python train.py --num_hidden_layers=14 --hidden_size=160 --num_attention_heads=2 --num_key_value_heads=2 --head_dim=64 --intermediate_size=320 --vocab_size=9650 --hidden_act="gelu" --norm="layernorm" --norm_place="pre" --norm_eps=1e-05 --positions="alibi" --qk_norm=false --attn_scale=0.125 --bias="none" --tie_word_embeddings=true --parallel_block=false --init="normal" --init_std_qkv=0.0181 --init_std_o=0.00342 --init_std_up=0.0181 --init_std_down=0.00342 --optimizer="muon_variant" --learning_rate=0.00846 --lr_mult_o=4.0 --lr_mult_down=2.0 --beta1=0.93 --lr_head=0.00894 --max_grad_norm=1.0 --warmup_steps=200 --schedule="wsd" --decay_fraction=0.66 --decay_shape="linear" --final_lr_fraction=0.1 --batch_tokens=[32768, 65536, 131072] --max_seq_len=256 --doc_mask=false --train_tokens=330000000 --max_steps=4646 --dataset="wikipedia_en"
MLP neurons of a small language model. Each row is named by its layer, matrix (up: input weights) and neuron, and shows model dimensions 16-79. Each number is 50 + 15 x the weight over its row's rms, rounded and kept within 0 to 99.
A block is one neuron, or neurons of one layer that tend to fire together. After each block is what it responds to, as a language model described it from the Wikipedia text at the highest values.

L9.up188:30 29 47 67 71 82 35 45 42 73 94 60 43 65 48 58 19 58 48 54 38 89 73 59 34 30 28 41 38 64 65 63 44 38 51 51 60 65 55 37 72 46 84 47 37 61 71 71 57 47 59 37 52 37 34 53 49 44 43 47 54 60 35 56
L9.up226:33 75 44 51 63 56 38 52 49 71 40 45 36 29 40 66 59 23 44 40 18 31 65 50 49 31 58 54 50 85 40 41 39 39 27 51 72 26 61 54 40 74 40 73 48 56 61 57 45 53 54 31 73 21 50 54 26 34 76 48 49 36 39 58
L9.up227:45 44 57 57 42 83 50 57 50 31 65 69 37 50 42 45 50 68 25 47 64 42 59 45 48 29 77 49 61 70 50 46 57 76 59 33 43 31 24 49 61 54 54 50 58 44 26 29 48 62 56 32 55 53 56 47 60 55 69 19 44 61 50 29
L9.up255:22 56 25 37 32 54 41 42 23 45 22 52 33 31 16 70 70 49 79 65 64 58 37 53 57 39 37 54 34 75 53 58 27 68 53 86 70 37 35 46 60 55 25 60 81 55 34 67 59 63 41 74 45 40 79 50 51 42 62 39 43 50 26 56
Responds to: Interior pieces of words split into several tokens, mostly proper or foreign names (Viet-n-amese, Albu-qu-erque, Gall-ow-ay), plus hyphens and table separator rows.

L3.up2:37 40 57 80 50 34 25 54 40 38 31 44 42 58 10 38 56 42 35 48 28 55 67 41 75 44 57 48 36 72 64 34 48 49 57 64 89 82 54 61 71 45 22 47 88 41 40 58 35 62 50 55 37 59 45 67 44 53 72 58 45 34 49 50
L3.up25:65 45 51 47 57 52 66 58 60 68 34 35 75 50 52 43 47 59 17 52 72 47 46 43 41 32 55 77 75 48 43 50 52 70 47 50 74 58 50 54 44 47 36 61 39 80 63 40 43 67 41 58 48 37 54 37 73 42 70 33 66 12 68 71
L3.up35:49 45 32 49 36 41 49 47 37 61 37 13 70 43 29 23 36 50 55 76 43 36 32 50 65 65 48 62 92 54 51 54 50 55 51 73 73 42 51 78 49 22 38 56 67 79 87 30 66 40 47 22 35 50 55 80 53 47 53 66 53 40 35 33
L3.up67:33 67 61 81 36 22 59 54 53 44 35 41 52 23 43 43 57 58 42 65 46 58 47 39 28 24 35 45 43 75 32 56 58 20 63 43 65 56 65 57 63 53 65 53 53 47 50 55 44 59 32 33 41 54 60 51 29 67 41 69 63 48 55 45
L3.up92:57 40 56 48 53 40 27 69 66 53 31 66 39 55 56 42 75 56 55 70 23 41 33 41 30 48 61 57 53 50 32 40 51 44 64 41 75 52 36 75 83 53 50 35 69 45 68 51 47 59 27 40 70 48 43 60 49 53 21 80 45 50 69 64
L3.up103:60 50 51 53 63 32 56 57 58 52 45 46 47 37 23 42 44 53 40 30 53 79 57 50 59 65 84 68 62 48 36 77 64 35 54 67 61 57 67 60 47 33 36 77 38 53 59 50 31 77 44 56 31 40 42 49 32 74 49 57 32 38 52 38
L3.up126:41 27 64 39 14 50 37 47 54 42 43 52 43 66 44 38 42 55 57 70 29 44 24 36 72 71 59 56 46 56 47 63 53 54 73 35 56 65 44 34 51 36 53 48 54 54 81 38 54 42 31 07 46 54 35 40 64 29 45 32 80 43 74 21
L3.up133:51 65 10 64 34 60 57 68 70 31 55 26 67 29 44 36 58 49 28 61 36 76 71 27 35 33 33 32 54 61 50 34 56 57 79 58 66 58 53 77 52 48 34 76 53 49 37 45 46 57 54 57 50 68 40 50 33 46 49 15 28 32 43 34
L3.up167:10 50 32 41 25 55 44 41 26 60 55 68 43 68 49 54 50 47 46 47 29 51 42 69 54 55 63 51 69 41 34 51 56 28 71 56 52 56 45 30 38 41 57 43 42 54 62 55 56 38 24 44 37 54 51 78 60 35 61 11 49 46 44 49
L3.up219:58 42 40 57 70 50 58 17 45 66 34 63 55 46 39 52 49 15 47 28 42 33 47 54 52 54 36 42 74 44 51 44 48 34 58 47 56 58 23 76 64 38 42 47 52 53 67 45 50 36 69 58 40 71 60 51 42 59 39 46 57 27 72 78
L3.up237:77 52 41 17 31 67 58 60 67 74 53 39 43 22 33 55 33 35 32 71 50 49 45 43 77 58 35 44 64 45 62 58 53 59 65 77 36 43 47 43 53 51 47 41 26 53 79 51 38 49 64 67 61 50 60 48 43 54 25 34 47 39 77 40
L3.up239:69 25 63 45 43 22 39 74 61 52 62 68 59 49 59 49 50 57 40 38 55 33 57 30 53 79 13 42 62 38 44 22 50 68 73 67 42 45 31 47 60 67 34 47 58 54 56 76 82 45 62 52 51 49 56 63 39 35 40 30 32 64 29 48
L3.up241:61 48 19 52 64 46 46 39 70 47 45 33 43 30 34 58 76 67 42 58 48 48 51 34 57 57 45 47 43 49 48 23 68 27 61 65 74 24 31 43 77 71 57 40 33 48 74 22 62 65 57 68 55 40 44 73 65 70 61 44 57 47 48 48
L3.up303:39 59 32 52 52 60 57 51 56 60 51 32 65 48 67 59 64 42 34 51 38 50 41 54 38 32 32 37 56 75 45 45 46 56 73 10 49 45 32 75 51 51 44 70 42 45 57 46 58 45 79 47 48 65 52 65 30 56 55 43 36 36 66 62
L3.up309:59 54 37 53 57 51 63 39 54 74 66 74 33 38 48 56 67 52 73 61 14 48 52 20 67 65 23 33 61 51 56 29 50 59 38 37 31 39 44 39 62 72 43 68 17 52 62 45 62 48 29 49 59 49 48 49 53 63 37 13 74 34 13 30
L3.up318:71 52 16 59 49 55 50 36 37 64 41 22 50 52 55 79 46 60 49 43 43 42 56 28 59 51 55 37 38 18 47 18 38 59 61 67 55 57 56 44 64 55 06 66 32 47 64 59 51 50 31 37 49 61 54 50 17 51 45 31 62 64 53 48
Responds to: Pipe or semicolon separators between cells in Wikipedia tables, mostly header rows, after columns like GA, PCT, Votes %, or Language.

L7.up189:63 49 24 38 57 47 53 47 70 60 57 58 21 52 58 58 53 45 52 64 36 44 49 43 39 21 51 63 50 50 52 51 54 62 40 23 45 46 77 57 28 34 55 14 70 73 36 62 43 42 43 73 31 40 47 25 61 41 48 31 57 56 24 86
Responds to: Short word-piece fragments inside a split word, often after a prefix, such as sub-j-ugate, con-j-unctival, gen-u-ine; also digits inside numbers, as in Chromosome 15.

L7.up23:43 25 64 58 56 61 44 74 32 32 46 35 58 53 49 43 50 57 31 67 27 40 51 36 64 43 29 55 55 58 91 37 40 40 46 31 74 55 63 74 47 43 31 50 48 71 42 58 61 41 54 49 50 55 65 69 72 56 64 40 42 40 64 48
Responds to: Pipe characters in wiki table header rows, chiefly the opening pipe of a header line or one mid-header (No. | Pos. | Nation, Date | Time); occasionally mid-word pieces in prose.

L3.up4:40 41 80 41 42 65 83 39 34 53 58 48 54 81 31 46 69 77 53 71 48 31 79 36 62 64 65 74 43 53 56 54 48 80 43 62 55 35 49 36 64 45 48 54 21 28 46 70 62 50 57 39 51 50 52 42 51 43 79 64 57 63 66 47
L3.up16:37 20 29 63 42 46 59 49 57 56 23 39 69 48 48 60 48 63 42 61 53 33 31 68 70 48 76 66 63 56 78 37 72 47 45 37 81 31 69 29 73 57 27 46 30 70 29 51 50 75 28 48 39 63 66 65 28 34 62 67 74 34 53 65
L3.up63:40 33 48 68 52 64 32 63 37 60 65 51 47 51 48 64 72 52 54 84 36 57 50 26 35 38 56 25 25 33 48 16 17 25 35 34 45 52 50 41 62 49 50 62 54 49 38 49 44 47 08 30 60 35 66 58 62 65 42 51 69 66 37 71
L3.up75:23 43 57 33 26 41 71 55 38 32 15 65 58 53 37 30 40 24 60 68 32 50 57 43 80 56 15 37 83 68 57 42 64 07 62 66 64 35 63 42 59 59 41 53 53 85 42 58 39 54 36 73 56 83 30 70 41 65 50 42 53 42 49 41
L3.up79:26 57 33 23 47 43 54 41 34 47 33 38 72 67 45 71 48 72 61 36 22 65 42 68 75 50 42 65 65 83 42 71 43 71 58 36 92 62 53 43 46 49 25 64 46 82 44 35 26 12 29 66 52 37 44 65 83 49 42 59 49 45 51 63
L3.up82:71 20 45 08 48 74 38 35 50 25 68 39 60 61 40 53 64 43 46 50 55 14 76 39 23 36 67 48 45 55 72 38 53 83 23 54 37 35 67 26 64 46 62 36 42 56 55 69 59 54 47 57 45 43 71 43 57 27 25 18 52 53 75 45
L3.up110:47 30 27 45 71 44 61 56 20 67 45 46 59 77 32 52 73 56 58 61 60 91 44 49 43 47 63 63 53 55 38 73 26 41 24 49 15 52 12 21 45 54 41 49 71 58 48 63 65 38 54 52 37 40 34 70 38 30 60 59 42 64 68 45
L3.up117:49 34 61 24 59 36 29 64 50 48 32 24 41 79 49 59 79 55 48 44 41 55 33 41 67 43 71 62 46 50 36 89 47 50 59 44 74 56 81 16 41 88 27 57 72 50 51 40 73 48 55 57 56 37 41 59 46 77 72 90 62 68 55 77
L3.up128:49 30 52 27 35 54 41 63 48 66 19 42 45 51 39 46 33 46 58 43 42 77 58 34 47 44 58 63 60 43 54 52 41 61 45 47 35 44 68 37 48 71 69 54 45 46 57 33 62 46 67 49 46 35 51 35 48 43 51 33 42 49 72 66
L3.up139:39 24 54 40 63 44 57 49 41 43 64 38 54 65 61 52 87 61 62 46 54 75 68 65 52 65 85 30 40 26 29 55 21 19 63 33 42 53 63 53 59 50 55 60 44 34 56 33 67 54 46 54 48 60 59 61 36 28 66 52 68 47 95 45
L3.up166:37 46 64 43 80 46 20 44 27 54 62 36 37 59 37 67 69 33 51 47 68 56 40 74 42 70 53 69 40 26 22 54 56 51 55 28 48 45 70 42 65 59 73 31 46 52 93 37 60 35 51 58 50 15 34 58 66 54 53 34 67 51 45 31
L3.up214:53 46 34 32 63 58 54 59 41 42 44 38 62 46 62 69 37 55 21 55 34 68 43 59 77 33 64 69 59 63 56 82 50 56 52 64 36 31 47 40 51 32 16 54 62 69 59 54 71 65 37 55 47 38 62 74 37 65 54 58 37 64 55 83
L3.up264:55 38 21 36 43 47 71 36 26 78 33 49 54 40 64 68 46 38 49 31 66 54 79 33 53 46 64 78 53 46 13 38 47 46 65 35 38 62 58 30 66 61 44 68 39 70 32 41 40 30 47 42 45 58 69 49 39 18 53 66 29 43 48 86
L3.up287:60 60 71 20 45 74 51 50 55 59 45 20 55 54 55 74 61 60 66 48 58 49 45 34 60 46 57 17 26 66 33 41 56 52 60 59 57 53 62 72 60 39 16 37 41 48 60 58 66 45 51 71 40 38 31 53 80 55 62 57 50 84 69 62
L3.up297:66 62 05 24 45 27 63 45 27 74 17 31 67 58 72 57 31 63 41 52 39 59 32 39 73 38 47 76 54 77 54 66 38 31 39 38 43 56 45 60 39 40 46 54 21 55 49 33 64 55 59 20 14 64 49 51 24 67 51 56 59 55 48 73
L3.up312:56 49 49 39 41 55 58 62 43 46 41 44 70 53 62 75 40 70 35 30 45 68 51 55 41 69 37 64 36 24 19 75 53 30 38 38 55 52 46 58 49 44 36 66 39 59 52 60 36 26 36 83 47 37 29 60 46 49 76 44 40 75 48 69
Responds to: Unit tokens following a number, especially metres in measurements (7.9 m, 353 m), plus ft, km, and the space before years in dates; also word-initial " m" pieces like m-osses.

L3.up10:33 57 57 56 41 48 26 62 60 70 82 27 27 52 68 67 66 50 68 65 52 48 73 20 55 64 38 90 67 48 38 14 59 20 70 45 60 51 53 25 49 63 41 31 47 58 50 73 44 61 48 33 36 61 52 46 68 48 61 52 25 58 57 36
L3.up47:57 10 70 69 42 59 62 60 40 38 48 41 28 60 27 57 27 48 48 46 63 63 61 57 43 14 38 59 47 51 39 46 73 48 44 23 75 38 53 43 71 62 47 31 58 59 49 53 72 69 83 63 65 61 69 23 28 66 72 35 67 51 91 80
L3.up48:73 40 36 45 61 44 25 63 50 56 41 88 36 46 22 56 40 34 65 84 39 37 61 55 53 51 54 25 47 59 33 61 38 59 53 33 49 36 41 40 52 40 49 67 64 65 46 76 40 68 27 43 56 51 82 69 62 58 75 67 48 51 50 60
L3.up87:46 70 65 56 25 28 40 39 51 45 71 64 56 89 30 63 58 50 69 66 57 48 55 34 61 39 30 41 58 73 36 56 65 57 59 37 42 62 92 77 57 78 10 50 52 64 81 63 69 55 68 46 40 67 34 24 30 50 55 45 59 45 85 40
L3.up102:53 15 81 45 21 49 82 41 40 48 58 56 50 61 63 59 59 50 67 90 53 39 41 62 60 22 35 56 67 41 58 34 51 43 35 61 51 39 25 41 68 54 59 60 51 52 54 48 61 66 20 63 39 61 49 27 47 27 37 58 37 89 66 81
L3.up107:67 27 42 68 40 63 54 52 10 42 56 56 42 53 46 71 60 95 74 47 41 58 60 44 37 72 45 24 38 52 59 51 41 44 64 55 50 68 47 35 73 45 28 53 51 29 50 44 82 22 57 47 72 58 71 39 72 55 76 49 43 51 48 61
L3.up109:65 55 57 31 62 87 54 53 70 51 68 79 43 39 45 38 55 09 70 48 55 47 57 33 43 63 70 41 32 50 22 41 52 47 67 50 55 63 60 52 57 73 45 61 36 42 79 48 57 45 37 40 70 65 46 27 50 45 50 83 53 64 25 68
L3.up141:41 37 57 58 48 69 62 53 54 53 69 51 36 53 62 36 60 49 54 17 59 61 66 41 35 40 49 42 44 69 45 29 58 45 52 37 67 28 60 33 60 58 68 45 56 63 33 57 41 62 32 26 58 37 41 40 81 96 20 57 67 54 59 93
L3.up154:56 54 55 36 56 64 28 39 39 70 39 55 44 22 60 51 34 68 62 31 55 43 54 37 57 30 48 39 68 82 49 48 37 63 54 51 65 40 60 69 46 42 45 45 20 50 50 92 54 16 47 53 68 48 70 41 47 60 52 17 70 47 41 42
L3.up162:36 23 35 44 30 50 72 80 50 57 44 48 41 50 63 58 43 21 43 70 52 54 35 45 58 49 36 42 35 79 21 34 53 77 56 51 61 57 45 54 52 58 26 57 41 33 61 53 46 43 53 60 51 39 38 75 27 42 46 47 64 51 57 42
L3.up163:56 51 47 50 70 26 18 09 43 59 61 59 39 44 40 71 61 53 62 43 33 68 33 41 61 49 25 64 76 61 15 53 77 39 60 33 42 59 39 57 43 29 53 56 48 26 48 55 28 67 29 76 45 62 59 54 40 81 64 45 53 75 43 41
L3.up180:83 50 23 41 63 60 32 42 39 28 57 79 36 58 27 37 65 76 55 45 45 62 62 49 26 40 50 43 44 38 08 75 46 53 59 44 40 56 59 50 42 47 50 46 57 61 24 68 52 52 49 48 53 69 52 67 85 33 73 54 39 47 39 50
L3.up228:39 38 44 28 66 58 28 54 44 35 59 59 63 60 27 76 61 48 47 43 59 57 57 77 45 25 59 69 59 55 35 67 77 45 92 62 23 39 58 61 33 26 30 53 38 72 48 42 55 53 56 48 43 36 55 18 27 17 34 49 49 62 47 72
L3.up270:42 70 54 44 43 61 65 47 49 63 29 46 53 58 64 40 63 48 74 45 58 42 66 18 71 53 28 43 58 80 30 71 47 39 77 60 60 54 55 30 62 59 53 53 56 57 55 55 38 49 39 76 57 51 50 49 66 32 74 36 59 66 37 61
L3.up280:69 64 66 41 43 64 27 61 48 47 47 31 43 49 55 41 82 55 65 24 31 52 68 31 41 60 58 47 68 56 56 39 50 44 42 62 39 54 56 69 59 47 40 41 44 59 45 50 34 30 46 30 58 63 41 58 86 44 75 47 42 52 46 24
L3.up305:74 49 73 29 48 31 56 52 67 49 74 53 59 44 48 57 40 35 61 23 35 49 37 37 51 63 50 45 78 60 19 52 76 53 51 32 57 44 59 67 56 40 70 45 46 59 41 51 52 47 63 61 62 52 36 49 65 21 48 23 60 76 68 75
Responds to: Short word-internal pieces in the middle of split words, mostly names and uncommon words, such as Aug-s-burg, amb-ig-uous, Fitz-g-erald.

L9.up33:58 45 61 47 49 30 64 55 43 32 69 56 61 55 68 25 65 64 32 41 47 79 51 26 90 36 26 63 53 65 48 79 60 48 64 50 45 50 49 23 69 64 28 52 44 64 33 63 45 51 45 48 48 67 22 69 58 25 58 65 49 31 23 47
L9.up163:42 28 63 45 53 46 48 61 39 42 63 32 95 50 47 33 45 41 52 51 68 76 72 45 75 51 65 50 42 66 59 55 80 58 67 47 83 35 28 33 52 59 38 78 32 64 56 39 60 29 57 32 40 39 40 60 41 59 33 64 66 44 39 41
L9.up170:60 60 44 31 50 70 21 66 45 30 44 59 39 30 78 27 47 50 58 61 53 62 55 54 53 20 46 60 37 77 31 35 41 37 70 27 67 61 49 58 59 43 36 99 37 36 42 61 39 28 43 29 36 32 38 66 61 37 65 47 54 60 31 48
L9.up219:53 20 58 32 58 43 34 54 49 36 46 58 50 73 50 66 35 67 72 47 46 47 42 43 76 41 51 73 43 58 58 55 44 56 54 56 76 51 76 47 51 47 42 50 77 58 50 41 36 62 45 32 62 09 45 53 45 20 36 46 55 41 69 33
Responds to: Split-off first piece of a word, mostly lowercase or capital m, as in m|ast, m|obilized, m|ad, M|ontreal, plus odd table headers.